Weights of a small GPT-style language model, trained from scratch on English Wikipedia: untied embeddings.
MLP neurons of a small language model. Each row is named by its layer, matrix (gate and up: input weights) and neuron, and shows model dimensions 16-271. Each number is 500 + 50 x the weight over its row's rms, rounded and kept within 0 to 999. Numbers have three digits each. A neuron's up and down rows have the sign that makes its largest values positive.
Before each neuron's rows, "fires on" lists the tokens most often at its 100 highest values on Wikipedia text that the model never trained on.

fires on: " in", "-", "S", " of", "|"
L11.gate754:475433449450491526563510541480435618555528445501440483462459561467431558398502537421505569500567555607472458536537562482449462511432495553493536517518586481450450486447443491547450488456529534560619525562448490477640532620528477500574478462557476412617558444518595395429549449465495439567499442537512526528452586440554515409476507510502518617523476520436511492443457559488580507535558463507568421537526469486518546411415495432450476485564422471514475546489513438599571449496519536527508497531500524495630428524576458518383558497652621468469400532569407466521490511525520471412503512519501545566514453462465387554482563520582542471531472515500432481556487442516463448534440523520555511512456496480540470525584498475538482485518463532585500515420491533514507550424452476
L11.up754:570504564484608470428511578470517540613480412456414523449416559508406505532529513435520453453597515588461464478457403536463465617609587530516495512504527562437388560481479594537426538474451477543468555556522516422439429538512529568534504447484449582601499460472545409576493528485516458498488527456536478503558526415408525566500565530487453484488440539514491501439465561366438424440508337513459568538532424505579460528421500386463464485489441512505529439501501500498552357590470477471523482488480534541575473481518448488478481480551547503434458405461522491513471433523499509444548631400459507522508526456475551554466476513532590479537559608548548580436505461504461605453541442419453601415411397598471527529501510506520492510482423502538497612488546504543531437527467487

fires on: " |", "|", ","
L11.gate1127:511469489458494537443500489514571558550533494541487486530511486538455515530581494464459482539542552533477603511528510513458426583529548554536490534478452498550408434542470489499425437543538442507366567521571444629493530525408516507367551487468577504491423472541463490499538515488498608536552563479552428596463504485682510530481537513535495490455473459456522514405483536591523541538499516565481461595548482509415487501454400478423573557571452424545522519466528439479485488446489493532510451513488520506520466504504550527535502447417506472495485434490490552459548410467546556502527438526550541484444447433553481491513556472450476561468512619550475518473499578518644525444438481505582480490626472491521492543542433521529531478522553507453500582477550636530487477612469555
L11.up1127:479441555451465433439454464473468492518605532472534490471575442436509500521508419494537551465470518511543574533469562547469464580555504491454446552493475382519537466544520481480499523468566408516419372506469468473476516447397493512514545464502545504434483632463487447456508588555547445456465495522446542492484591441589500586541494484506434649469530472458499527576530517447500493468528467469562433597531521456540466441404513508501460537513539488430551615519453567507475497514513400578521468529402497402473442428386469453518517487575490543457508476507526461517472412484434635444530429498580483477482512581496490480553483582584577552540462494608486539458518440534461486460472400517505550447545474485527471480404456515442517549560549483512443485553519451464538408531487569

fires on: " on", " from", " of", " in", " is"
L13.gate1265:437443468454548500537590496626621515582553492521456565464590532481488565519524453568592470481482518567452421430447463635504492443511506506415490502524511471490545530455483539588471482624497528512455541471468485477514526549488469514526474504467512539432563553538550536466596637538560439440493498485469459547523501538537528519578474534443543449522383461564422450434544527496541596593521548495626459517527505377578462525492478484509509608434416495464427540512508501545506531499508483495484468547488577459501511538495447554563550567494475559543625536521511434491534476515560524479577523420462447593546413554514459421523542404485546559518516540473424523464526568505548443472525456481527521539452541516512501464562538482518399457406471626493504483584438463460510511561510536
L13.up1265:464561550621456451478439414522537510546518454464489508473581522573576472571452478493494554452563595504488500460441538411509529471495451529538439509570503478460596581522468502509487475524548491488594466534531544515444430407570589508468555551514457538539450584441481586525482535544533434565590561498508505526574443552386542511436482562528465457429458466512518565612519564460453623538509431446518511449633459471476536463557445491512458503538489573432439433509540458481450479536479587513535417472480481492555544412559499488544590497569539478580458449453460496435496539536546467522437534500443411608564484528549530515492529559604453573475543559470520476430427493646435504464480384487611472523468524455514480480528445440502446439499490465488583527455559507454507501431590499

fires on: " Film", "a", " art", " movie", " films", " film"
L2.gate358:557446528488454463526483425522568469525463495430562487598474461523507554411490464524493564470475545379420566434526517514608526526450543553573490407477643435446484502486495589546435491565506545606520487435551475493471547520477497526466523476498567492491388536511465463399533478592594483511484420551493544436472398595496512465576488573504577502472583518473456501537441526459486495488520576506472447530437481471466568445435481493519603602455505530471516592436522506468538524516520475523468509360500448433556585479500503459534484513451487557495580487461549533435510574540537454544561442549498496502541346623512493554529529573480471533575514463494443553590468557471439506587535476525463578499533496528522518572514565519562450497494554503491513476544551542459479495577563452
L2.up358:631411457540485519541535431477551465423465523490500524505499497556583569420530471505492523484443473418471527464458543512508506477471483550508470441535640403440462526488501494537442471508547504638541507469477477492442507426502478522435539447447483563483358459539484457436507521521530515531510394440519498459457406540436473533524468565532566466483577470477429493550461565484500464532599602497403439540449459424484487457485506546554623555486455491452451581478501431461557576551546446421455533452570419448521525471430444422478445491435545535455564483437499596476484515488487512523509410534529573516529357620486501540476617544500474561545534487488471546521518576496445534584555479530448588573540524524528444572489515523548509518489556446499489503454562493384480424610602462

fires on: "us", "ull", "ij", "ol", "y", "o"
L2.gate446:519474533510460588476497579467469568361547487416527470499514483501461519501502462478548488476478495508450452439543521545493503415538477492505617492502493501489494508524483521497468494443533375417450583503510498534402521396472536509533497562530466455584548429496401523555537544514387485579481475453566477549455513482454484580567515499499559527550438470514548553522534489420480476565490485499512446519488411430539532364405403480509471526532464370474503397463496559420506412549420487398570431509450463469529464467538548505476525458515517471364544511477494503524574400515529544493571521500527481475515485515507479450557466576450554452512480475440482393517415608461381541471537617456551582442546465471530548567556492504553568528563450586487500544440527454458494534437445519
L2.up446:547457549514463480598439470499494530603506439503522509528491533538464466560557485594475424419448547569441630463482489498580486472526513542475531565514517589489506528475566443570510523456451445539386400543518499439530606487459592551533554431529555447427482516533463497545461548485579490512525510533566492405514502553511426565532495528531553499597549587544470496456551511437513512478538577629520564579500519528572530561467514517413490515518480480434578561496514528438448464561459533458494492407539530526522492534422442518445478495513472531576529480497568440394581543402507488510648457566438589578468452413559561501532475490515490532465432450525480507452383521501609439562495532566499471511497497452567469474496611613455523479524580520562547530514444478436606391508507479

fires on: " on", "On", " |", " –", " On"
L13.gate1290:433449510547480454515530487592505484515446394558564423559482492504493531500492431530557482529551526490517460463497579589505411551431518338508532560465403525430523558442608457550565468448501479504499465528468560571457485521494503560507511595514464481468579491392533570479555586425464553493473475523535450436557506515520539501450503502481573566552408478481571494491532556435518500491496570475473454479438580442456552563473405494559517498472482468495516496509585489565469436420479526472459506513459524499516497497552418428581424462452469422493546562498442472483506524524486524453453466502511527594615448474461463509544422533528516587483603511387513514548443502422502490438600571536411468447526601499529475562414477543396509349501523528527506461564513515504551550548469535
L13.up1290:547462494503511508621459553508436521509540431493545334486517500540510490580528504643595498454489547485481544403456578628575488517545576452505546618486468425457440504610485465514473506491427464531457462481520524460460457495532567463436541516506520546516642502513480511450515513491510469501435570472525561409494549464457589518555482476412474582556443443510494541545519535483539458416605451515468445517443599487574531520483447547536589483480499422450501498509533535570568552532471548456571486484494519517477532483538463589464485452538410512567648646561501523526465513470495551461464481528558469488474472425492519541511466503468418520502577435502482529511502523510537513422457494508444479469477521398484581594600439481555464341560537527482388498508534586510474533472451535

fires on: " land", " commun", " Land", " box", " Hand"
L2.gate820:484415582499440471502563528472406575455526580421431508575635534477445534398494493571511494503461493525475545419503467512585482446477491525523543456447487565467568500515492478551548436545469408418481464497509489545465440470495581525550517453470414444497537467573552478501568429468419558429476479481545509486457489433531494498555481546523530494504496594424413627447549616583433488447529620504475343521442439496489479556520492505552515477549486542457584457549505474516494585516542564479464560573457581401423554479512405516528534525474451453512605499560525453472552535563487447539455480526521522469513450443581550524559444627546582482475472460444558554556503470489508448498523485493476440433486512487461459517591516466480464377475540503431477431531530442469497442501562524
L2.up820:520480454488533475450630530503490538485567539452413489433585461454557586441475541514463398512478512538524422518461507536564551500569464419486511504504566565509497495513420482561479529670569467523512392373470454532493494434477530502453457430536560531427512454555554501586503445507502397465512514516545545574521435416446400537514469414500487493485509576495478465527532559475547426456470485542532436539456435445530484587512485436504492450560467407420465598437535507518435459514573494495551535538497461494493601529502544538504574547496559488450543484526524510484540500503507490615496393497528461482577478431580432577440527476587464525482549536434508500435569479527502546490504571421479466495525504503484430354477464479487541473428458463546503521599501514508446519453510441

fires on: "rist", " Hel", " Head", " deliver", " head", " desc"
L2.gate954:450525436419588444514464554487524527532543485407535398576466468491507415529568553519444558580503407433528518601523533492480514473538489555509491482526429500573387488524490479501481518530528442603458465545435475498502470553458424515634509502519468519502395449452556480513453517537533558522489497458436487445543575517544495512541556539573480560534453556464433454510554450469487544456497558562561489449500609525570555404538458511490511454524475514588564404461469492462548465545442448420471580475424508485507500520526504477455629456525465476556559463544468495469471474477398486472481534534574461552466485461452401550580474546586593441504452518516515515510459578414499460554420479491420517366469491483593455560424480540448478535546489541524526398549590564493547551467519530
L2.up954:471512384452590522525533424562537463509547462463406509511515526474619513448435449471451544475558497502515535566477573562511488464498487507537495506465507518576516534557510533520420469533541413549471531487508521476584580559530542466466521517574493513391494389509504542399482606506505526568542539515506461475595591427464517511474470639545517466492501524441481576412404503508464523436469483436529481481524505539521536516489463457511490560529581558492486569482467488496485447533439382459545501562449509425425587530510462588499618519462588521569479496471498522582550470512418573542423550513538552588534531464455502514534455492479443471514423476483531516550499441489393489459422487433476536474431532515459495516511496439524525407518514520505484485604450553398577442473476607

fires on: " on", "\n", "On", " On"
L13.gate626:623443436438491575584427575566476481513422388467587459532547453495479473451492496472537500457492535439575559513459575515564476520477517422472433560465477514572548500494526487387570548432557444471476464469496451573486469435472517537497446518567548479445542592434601477574539523546474512535535545558518458489550464614538539611470487595426482484539436520537454564499522476498591461582471490556602480512487563519381510575506452447440497479501602584453470515477513492560501500493501534533519478447498596575450644499464465436498465581460461479530471506551563476571547566529503530552536507535504537502506546493495534479544494532573570612479477465451563491542519619554526432464610528474463381542593534446405518439497583473400490419506399505459382456549566589537529519543599538
L13.up626:481419525524492575493516502522503531522545514482566594572569587559443498499519497463508537561529515517460509538502572485492513523436545440421487557515460535531529463494600410488454487500404503583587545544474563496475529527511502437438436566499512543567500591423562494466537428462446462461504432487405515437428476510438562478519591468554575546568447517517455489483477472557458564474646557517588637503560557464496542432422432545497595469455599561489507409416486555473588503491586582506470468469513530561504544538537480437515401512519399436493552572584530565536595573476465503516497546438473486563538535516433456484510459509493527485480502450479478486489386630524491522472429436480483533479549518462451534570519492490465489476489493496500455519542517447572511559510555494

fires on: " so", " very", " as", " such", " how"
L10.gate709:479611593456490518469579560509480465472427537510557451524482564544523407551408491443504542511535592520379433538439441544439481548503484466459504538523559565482545498481572480441472405501474455542588556497531470490512535420513572482441409479423550507440539520496433468529413528465481515482483467532460413504537471494560490544448507485465586496483643544502563435590414529527552466538503506485553477473512519465483501560457512445440439475420579357543492529526467575520478485508414436517503467543479518467495612565446559537542484542554513509601518460445461495525586519556497563523462531551535502475424613573505495539451486591493523513458508530471544450503566526465436441461514536417579464594497523493493471507507494448548498454488428463518524508561455497506480461491504522
L10.up709:549439556496574488618468522470468443509607456538477454475515514481458521481508629414565481530421497457511540520526550594516470514474422459439523617461512416607505437606503519442408528507503446565461580564516461511467592452528492557484563451497465476519536615523537408417532397488568534591528485515527524395497466508532523485469517518517508515509421492472468446487468459458540487510519553501458468457508427527484398474492545468555352516407467549633424463466557474521455498567509530516555574473516537515484628564484493508488468500466519538464552518592459474472519457482473459498476453522477555457471465468560484561451526577544502533349548519462542505424500452433504484445510497587558582520447506396514494502563434421464596574520443490462473438471475507533511566468545473

fires on: " the", " Kn", " in", " on"
L10.gate124:489449488531576549563533538522456495531600637572572411460513469391403566515488455587560357377544524500551499440549613469489490489462445487513545479515534483476560493479480492476487534507480578563554527555491527524486518519455483426482561597444440486505410487483447477514507510496407573532460511493587551511462511476514474500606547447499433551471500490542477554565497491494534599477498527444477544512611497467424525586497606522516447460501466453509584426480594424472527521527546493445508493543534591520522541476560469554413437490509504503613472486544557555621557507543576516484472521484537458490471414414485567628446478525471484460458510452520455387479367661565421500543448579565561639501419407535471503417503551517537547464501528464530551476473437447516567489482458525
L10.up124:511458463590423544520456476515545546392502614512538458396537466439511468573592380546444500485504499416521380449409469573528458474539454434458573458545519383473416540476475467593519466442530533505483580497377505559582509520426522524577423485498508471578459532476497452545496505452528490441523404543495449341557482482560481503513488439563533460602487380532450575435453583525547525567575558416471473527540464507477552440496518527535477533442549521440508465502560552448514548568549397455410532573521567474526472483544525489542456476433558539404522502578443491496527419507549471603491498514517496541431427521487467535465500529506514553484566495520553520566431504509479487497489458486525497528502487480542485552495507505557525521525517485591453517487605558558559534543550409

fires on: " B", " H", " L", "B", " G", " St"
L13.gate746:429496598420553516461478423572492513544468412441536400549393499520399452528467464554485500554497489531445589588483567553401388582477537484534457532508536474470420455570518538557533491514515570499474517544518586470443472475427471516538423572509549499459467558580482496422474572488541562451551537518585517532500488493462473408513532515490488567516543563565485512577511480468400571510479569505501507519544531484514549556392388545454485538427448569471437523484496573528502503515444602414498565484598560575513476471510521564461542534495494479556458529546415558563543480525575493386480470486558567475602509570560422565464491493491587465535464477503565504441541564584516554524471443444607446387520499483487498500462579571577537466411540483484541499566485442563477537492491533
L13.up746:558381537491537465519449432387506585539544553509548470488545482494463559465511459418433481402468501500585500489537461504478470478540455406613491470528498497356444532436582480500469482494487510407458559526513489473616420458418497461544456532505563505466527542563495496515537500479454474453518593521443478505482552521557489440500529524549434520498408470548517535408495431382495532359416558514580513591539479576502542475450466532468422448504530497499481487560467512573588518529552519551523428485507420544519518551557488588420552520468570547455507532520455554491528560596576539437441584622499504445470482462408492475427560485499480539577499464450588529479455539477485517468449465427550438521524597583521550504473416557538426522500564465425578466433460488564449447391415510

fires on: "l", "art", "uch", "uck", "ob"
L2.gate873:480487506503473504525492517415480489553500415544601505509441343567461520506527418490434541535559602473490482466568448502548521434524487442495501467531534604542515489538566533534538461489584499474597437519444467513506535465566503484522492430455533537492585442472558518494539520494461546493540543515460507526443453544542574491416573477492465409500549568391470409485497488556443443480491536467475530530489523524471592425471456363432552433501537491511508516596548503488510507451437434456422548463498449483500478398511454473503518438485517425514457441513444497454517559533543511475507498524466441518442510464509587521476485476538582532443505462513533460541461490446534388533493493393542544499491519549508593587502496520526520501469511453493461486435486540495514555404444474
L2.up873:468478556443526515536500512484519439515490480516597439574474475498478520496527561556454468498589496550446447503613464417499537472445535421560474488557468475536532466480488456476467490423466480465561414497519473525561540515433518509564459503560424490517491494523525577539487509551542427577516527580501503528477550552458462465553534582475384500528495574444489492561552467518545507431498544434584522522451481546509468480495514488471490426636473423498546518557470440562594490448529443566533524447450466545613503545512555455523564518382468451460490440530454495460496535593477508415466349466562541531561490497506544572568475418528514422411550523453471487445483474481517387494434476467495424439497576378469525498514448510439473643485487501540576544456516445464451571446451450

fires on: "A", "t", "an", "ic", "a", " \"A"
L2.gate138:570590500534541574515431516512404554517633527520460587496559488450494481485498475463498456422544516493478526480494527553494463443510482450491491542509503492472455495486551458522578505484457562460448441493521503507539573576488459412492595447398498485642544534509432497524508527437532501491442551493425499464503534516469520425515431522533510507552510446551516451562609503552470544480525506503462435436511503526497494489485534605465553494474543492582389468554496551475525447377576463459579440489507423437461469569502541562461430540483545496567454483529511532445442571544483512544527515590596484490500527406519538532429486496413483431404483570493487491358531426605468489515440505560497495458642632451567465547488499463554525430529559585479497536499483495460516478557462401
L2.up138:464534548465412477552496416511482506516529547438530548499530505453500497439521421437435419606483472503456492494571449410508535500570494456516469656584511521506570480483523545632531491441499566444522472475476519508529634466570516543582545464568587463471495518517432466578527428491462539506538562519450539576463548446516478487476591539529500475491481557376569496528507543550455505446508486544537456408446505552526570381495401474523447496462501571539509489483490525446488463495508524418534456537570559531530437463440513512447526425498466485518594604508485607504597535481529511472514513551468524549472499484509492560568466676525558503550479429517522439558504506555477447594528501543490521546436400492456615451518515461502417597582476502460507464502527607381627535515550496

fires on: " most", " and", ",", " very", "ly", " more"
L11.gate1006:573487463431479455485518589534492454524549494527506470459469519523463497582436489518409549453447532443525441502523530493526497581538543522535515541516499434484569534458514508525474569474503481483556497520534492543451464440415459425453466467473543420508530633559538575505497508507478501517508497599437495499508512484531552514440470636449474480525564463447515520594468452531430477476506560444485429517424407488497521488421480498499536499512439526528524471538543574461555494389543650470485555492524515461437581575507547503444444495525531486603543523467532439494536554448474603527484446537590483465542402523448453513500496492492553660429487537456554565475518392534538525533481468567564524490500368429511516616479489450475524497511461521423541421467458521355501460463586511
L11.up1006:521466549436366564471443417595562472530539486531455512443517497533491412544550485512513513431432438504454473474486582439495480522553498496454590463468560535547486516593485466562601447532544502373403496494489541458602519559430537564493485444544587392518558576576540531533506416459504546427468456406625513445518571579469479517472492420497577508555422361512529489564436445441454517535547518502434541516425441553494502502457499570517482417464549531498523527398572557611603428417474578361580553523549402448510494559526573541484465573498504483474589480480502466397510466501570520544461514485519521519493442504465532534548482626473524508444513520468565500476466427471522469445458506454466583494444560434522525471460533473491522496499522424394498534521516516421479431479552563

fires on: " |", " as", "U", "-", " GER"
L11.gate10:492440570498490560496500518512471547544350404513426555434455571507439432493534476516539547516522526514461463492520540533402398538533545440474541491497489515472506447488498521523479549603398527460490518562447502574497539469576449547454474499489451436485462526595396490481544481486455520513596564408488449520592475582556427460538549523497440498546499513447482499517557413574478508494466528601525532524591482614585553441582537515484515505553483532586431481533601414445465503499416530441432543555449509505506484515440504580498544450483458403441484537423487432477593515530506375487524489528497457521481535518502448499572567545484497474598553516464461550513470603595533453464382487518457543520457529452403503517570534521584500551468486476559533609541495569528491491546486576
L11.up10:526387493489478530395573536526544539471527486546452508464528453461464516486572454541449502479486455483477497562469569496428580587519534514472389473508509453503533455537543525422439416520517482480456454445497434547417510522434484512452477535515475409492455462526486480523499518524572432451499589429527484566443605464595573600594510489569522559526499541501441478512540516554542550467472507504546483577499443519528498406557387447498549388502566451487523542529535458503492512484559475479585503574425578512542445406469508476537550517418501526458557443443534545443473431483516592486474471533464479530538490565494495492561467532422524589483583601599490506480488505517626449511591557507564513466478461430524422468479510534449521417498610490538533534523548554484543338617502510

fires on: " R", " G", " B"
L11.gate600:526525469402521458472531449560479554501498477474542521494408550533477494415414548455445452432479549570522534503534508470453439525452518527466563543447506526527523506632520525574483500521464494519473532354476443424562453478520490529507584569462623524548573560480488540502448558486543431457427587491531539501553501602563622491496460524490469524383529412507445461419462546555571533523463466535523426491530558458483472454453441534433503603471404548494555492571437575517413534502533482504482574434449506520540502537461435520498456562545557567511467478489539494632467527553428526477594551583575585473490485510563505526558506367379578580521469482458571457537418489473511538510429485571462529454534584440430445503481547510494467544611582501440407457553473422541481480490427608
L11.up600:521453558501514531477557442525455534473453492519555484587526521526569480504585509435530490524443435520538452531492553420565548585450447406558444455530633458466479479519459469401458445491463406550461531496455513402529508470541436407518424529493543471464437534495446519494579487430442483541436511575487441486491449529446503521556432520534452465468525523498568491608464458488544364473554490462427521589611498523520493519468419618472500535405486563560452480493545436558536522405425457454522488384613480427530512587476558416479532525477504484588551508539481472507566444574611533464407521481448526547587555545543440507576500447507435470566465408508582423514484543533568488576439565495515551515469477536508645483499519502445460498551507451537564467550438525558485514400421473

fires on: " it", " very", " so", " relatively", " too"
L2.gate681:548563578426517522564452533394603574459553479565521480375550452442517539487440545548460590506452502540546466522446510521547501514529475493614525553480499448420443451523545344497553481543518541516437527608525452543467534535429527550543538506476482507613542442554372410429508500524607551513420546609600554414511540424489527539405432498527411494623500565417454388529402516455510463489459513469497491460510506460449514449494459455542370513402449497433534551406417586523517472406551508494532435492546499557504526555488470507442500558520473438450433423492429545557560464500483554473441395465503530537483478533467573480575542568481496494454551529434485509504454545509465472562522464524590490531453428554599525506512503414482510488484518440547524464504425548450447448507496439
L2.up681:476521601415587549546512412426513585484523508410487496474471503498493468482458577586477528530512408535512503423480507491522409439512492443387479483441499513547506470512491447455509464509498430540549536560504546496531517470461507489536504485499511523540487522546566428458504491421508563482505522595503599454468431482593481527492457485492521558527442533509431503598431551438578404585511546465503497524443509457532490350560535486493420506405550495412519513588451497459571522505419510554489444522535418495511544493564553502482458478534470480600438570415434444485528568517479534416546613520547487485519482575421525444527487523440479588443565467453523441488557458541473509610492496465577523541524494594506540493559506444492511448473513474604526480482533598441383499494466412

fires on: " a", " two", " different", " more", " A"
L10.gate734:489477464472532492549490525652531534488536458482589575434455560469485506526558440572535525565489465466456526444488482534500508553433423506556498474407609557627447476550600494559439489496602481550572404457606492530502495633511551489457502551462548489521534542521485554516423476455437491460526528542523592492498475483513506555520472510453561503546412390445499526514441646565483514509442446500534500501512583508550585559512496442421447508470486481461507506598480536568460590409464563432528448540471552440465463400426510450500502512467515467519527448466474513532457413605453544562421543485406509511516550503497499489473544570517525522568449502453413530533558507541482500472556573433491523472473582494544563489541494493500519527467567501388522418517473483458495530441523459
L10.up734:527524435637423492470473428472636514441548528420470503433481535495447434489569471458421525514483517424436439577459556517445481529538466506527389575559530536498503445633532539418508434489474565493517542452527508535516512518516456446384499518528513558555509481486464533496457504512460481536549465536390525445478539487454439445457530459554406558616481493461513536534540483476543503419497472597498483487478516588580587494440498454506512489498451463481480443389578512501527584587457529497485492440538463482529424388528572545512571442403481510507498516487542520453426419524503495494546449548572465484543471437523512579501515430495548504527452469569405524488536496481413421455456486528433457524527473499419460468438509564509505462439666440398506522501489502572450529449574527

fires on: "I", "2", "O", "7", "T", "N"
L3.gate1253:541464531483523569534473563550492458438466479396471513523481502451506573537526413474489469484442448581525520558511565499421482589439457590396474563368595500535479579503370484521381563379507515509489494449412477502526490458451651543507482543634491528475522528496494543425494519489482505510486568551564427534463452523562517541500507551381461572397515376439398487464459453523446494479517421606462536450541463411565535537488529443515525490491600512534511422460541608451490481450493438500507560473541485527631500500397497441474438470501472522415490415445516483436465514503500581496553511459523400477538505494491549463577527541538536446514542561447500492521471449491515515489466414524559498437422464512535550455560506511480462535520555519480449497495458460494587483526584521
L3.up1253:428488476646435499443479480541549494486515512444506537551511475454488509463549555524485529455511456541558501530482458551487484524491436558452440501509468576502526473572477488646520388566470538565517553497476459404497490466547545494549509516614530498484531490514654489524554534542480530608525450564480524426501383528490455490525572555492374404468397593485537468468438447528530550437534435554546472539548532493470554425561546566477451514550424470533483463425535506456535560601524435417487624533533541512494492534463419559513454579550454498437498519556538565527472450473445502520471632523602528489611519506478488460545451482503456410523414482621467460431476485347529505499493494462499487602426490388605459550536511498508474579439491512392542542551569450532521496599578484

fires on: " and", " of", " very", " so", " great", " too"
L11.gate933:579556483436420497466436499507522557501536452575490516409478502447483413526510515550430488608466439543466489537456617465487484432511461433456486529496515490539543438454566454487556521465482491530461517476498514472584514474436543472517462499505517462549520581445515476466503512508399563415558564495557569496539586452625536441471532486501593554559424401478480524541440575457443520573468485478523514456498615473481494427538556464429505509491454560522471607580494486496485522443526375499523507524534481505497470626412501510460588466482462510475507492471531495562531498478539496537532413524498511402492477479528610499470512517549544596487504507516645428504512465496374536391526507472522503486431537427492439531427534481466506513537494601489501510531520488481485486422596454
L11.up933:513444579455509545517533451551500541562574517497432481450461514518565442507521564437596522451511424465507510482529465480529428534517505485568481495486529481507443494531532545532451522442519465524436512568506422447501524416503496512466531466447428429552440498552510436415527402446474521508448498545536562523465504485531591572413390520572513485488477532528503431504490456470545471532415508596492536477469568513556468577481555504495466474331545560400549478462553645530520532451586575512518393579461465471466490520516519510541516517496602456532479455507544455514478565507445535605481584505503570493572482443593477536513431560408466548450460457427521417500528454549530450523611454448532461420512536595503492518595421481553478501482552472523489527497482572455453538494445533

fires on: " |", "miral", "-", " and"
L10.gate859:560474504537505526488498473412527495552444498481514450487527491490421493519572504517466521485462489423517438527497421495476515547549552561485460552531413440489575508467614485499411505585534578543476417452480439546506500467459477544449491442508491469464519495565470517421534441438483394553584590510563486576519516493486520498519574493535399520530458398517454510451482555469606538440588516452532461562579522549411532461526511550405458476545474502513408527573542497612476491545455401515496515482526543558529483548496567548478535536425440440466531473498434416480513545480483437525475464535468516477482519472507521601460528506517485546465468594530412496433508494459616505428423475504554472472467536479529452400446558609496538499420506488428511577542510558499492490554521502
L10.up859:519485539442534541434481530438445540527426403513507478432496486531489550401551447415502571462429530556511594528455605454433401521574458527501513573457520525466492524470548499556380418574538471404525520458497419514504528510437446537387452475551540461456480535504496454579507528478468491621545474514494477528463598546476522525491525479568445495514434494467478496478438588508496536534571459500457472569538522454500479492441548433474482524429548421483413478591502465470517446470498453515544528520474481580534568472486522588394528549482455480463457423403459537525547467490450586549494440589470516492524544402561403522462419539555542533533517561523426513480461572530519490494509438495514567453446612541496486480544511468466576570552487531471524662474582512518417402536552457

fires on: " in", "ing"
L10.gate429:484508542510472517390509507467557446506530591590424495482542570476429587497549504474448427533553398527474435520518530520498452543463551557512554414532481554449523436535597554586485525514441558496517430496448469411487455501454470457453517451515503426430551508527458416545519575534473400477482596493495561570426575452464484522474463526501491545630531507541461567481430490567581493565507532516551510568503568440539517532473425577571442436530452479592523468443465493507576514526459494596477511523441592577511449488491504660486481565503554451552476515421542517572501414447441474503558436368476449529519483505508508573460555499446526626493510359516440538517425557540487498492476538460575631525551579492488406499565482482450570497455414443554493421475516524442488436493528532
L10.up429:494482511462451514555479575525472489381446464458535577484573538569524433502428476526464543518480525534496455483532508423436535659556441542504595523575529563484482567590577522489592479428491483510493441612525542497503479481441559578525525494515501509523474450487480543584434472503536456443503490516556443370602471519582621585512462508459490463407518543449502504438418532446493449532591427532477579469552419490495425610503486428471476544469525485568428497540550440428496436599557466490526607533489410516479481501519498438456560550406544512555513559430420553469479529567512424591499529477561475554460450568529507492476485516503537483335501523489584472452519415468434497447463482502564521452475433516438525491584530518516457519524546530469436468427480395555582509490443563

fires on: "W", "w", " W", "-w", " (W", " (w"
L11.gate953:501465521448446505457456533501452473561532537498482511566518476530504510472512475559495563487493471510523518573489537385498400506538396522510431483509515608597450484491516437454542550519451518468530556464535542492418525460504458554544465550390515496450547572562465505522528494566480461402431579568435546444455467549488391433544419418419513436549636376500438533542514440514463519434514427426530481473548520506564416557505562500536480458548500460534475536571457462463489463478492513466505483488447575467541520529523567555546495454537580453503454590451473475564593437559580532508576504589524504466486443395515494466480565511430474531484399514520474493540476451425484510483539528550522493465518529477498484562526475460598443457517491448434461596547493485515453491514530458
L11.up953:476465546498472392532418503506432558575519562557465538472477476456548468475525479447443452463482475499517574501483483482419457454545513529512496465435564513487595513492547540535560561556589474503448541480536523459500583454508545511483580616491413456457547490575543355436539465533501630514443540522542443489479541447398459567542525411519469440464606510443430509495554597595505515430563575488520510534441518591559550457519554483581492489411493521514450509520506511424463483496517455487565486508504571399476542563457575472466449486527461466408454553508478526521523481516553490583541553550536365520488589541509437447476474458552492497496485420516417540442452477534488509502529550506539551471506607499490476573491340480556525424425559524496545478517577455468547491506513425

fires on: "h", "y", "ol", "an", "am", "er"
L2.gate977:554633506494465489483466439584453493520515509524538467531503370562533519538421416545436497558537570457529499469470486458494417504514571513542579549464492471493524515592523501467585507468583461450538559508444534491502573484451530554543497506528435540512486505543511499550582477459477546446472501408485476640493457509490526516459528471527488470471567544412555527519519464547476441567459524534458481450430435507576534456436508399478563548433454530523472491505483533486479484520361507435595511579477515564510422522522421555517559514550524481444531467545534552450544466493457442517489492480517485469535480473519555573598489463486524480529477393490514550600435571460427517446509534551492473411500446514486568521515521585624614419489560480523509505558545483509485458479462577
L2.up977:505523529481547588435479453605471369546466539516497509542520427435508491492553547466487510456587526413547539504549497449493492451522555482457445461557517486512459561452532539440444440591545388528503489512496420503439373496445487504403497548514509582516480600468479461483583474421513419570460444555522524484448552474507505488597492595492596602506503554583563500537520500457485447516493550503516459493447458468403510517437479528475439548567470488436552571458490469547541557493455525581600406473487565433489611554445589459463518436478511598567528458454530509450436502459543444437473490510510507455463547495475416512516530519531504554476493463515498567432470517617472558459486489545454530512541533468581478484505475560435486506534536540573502521480478467513479502458482524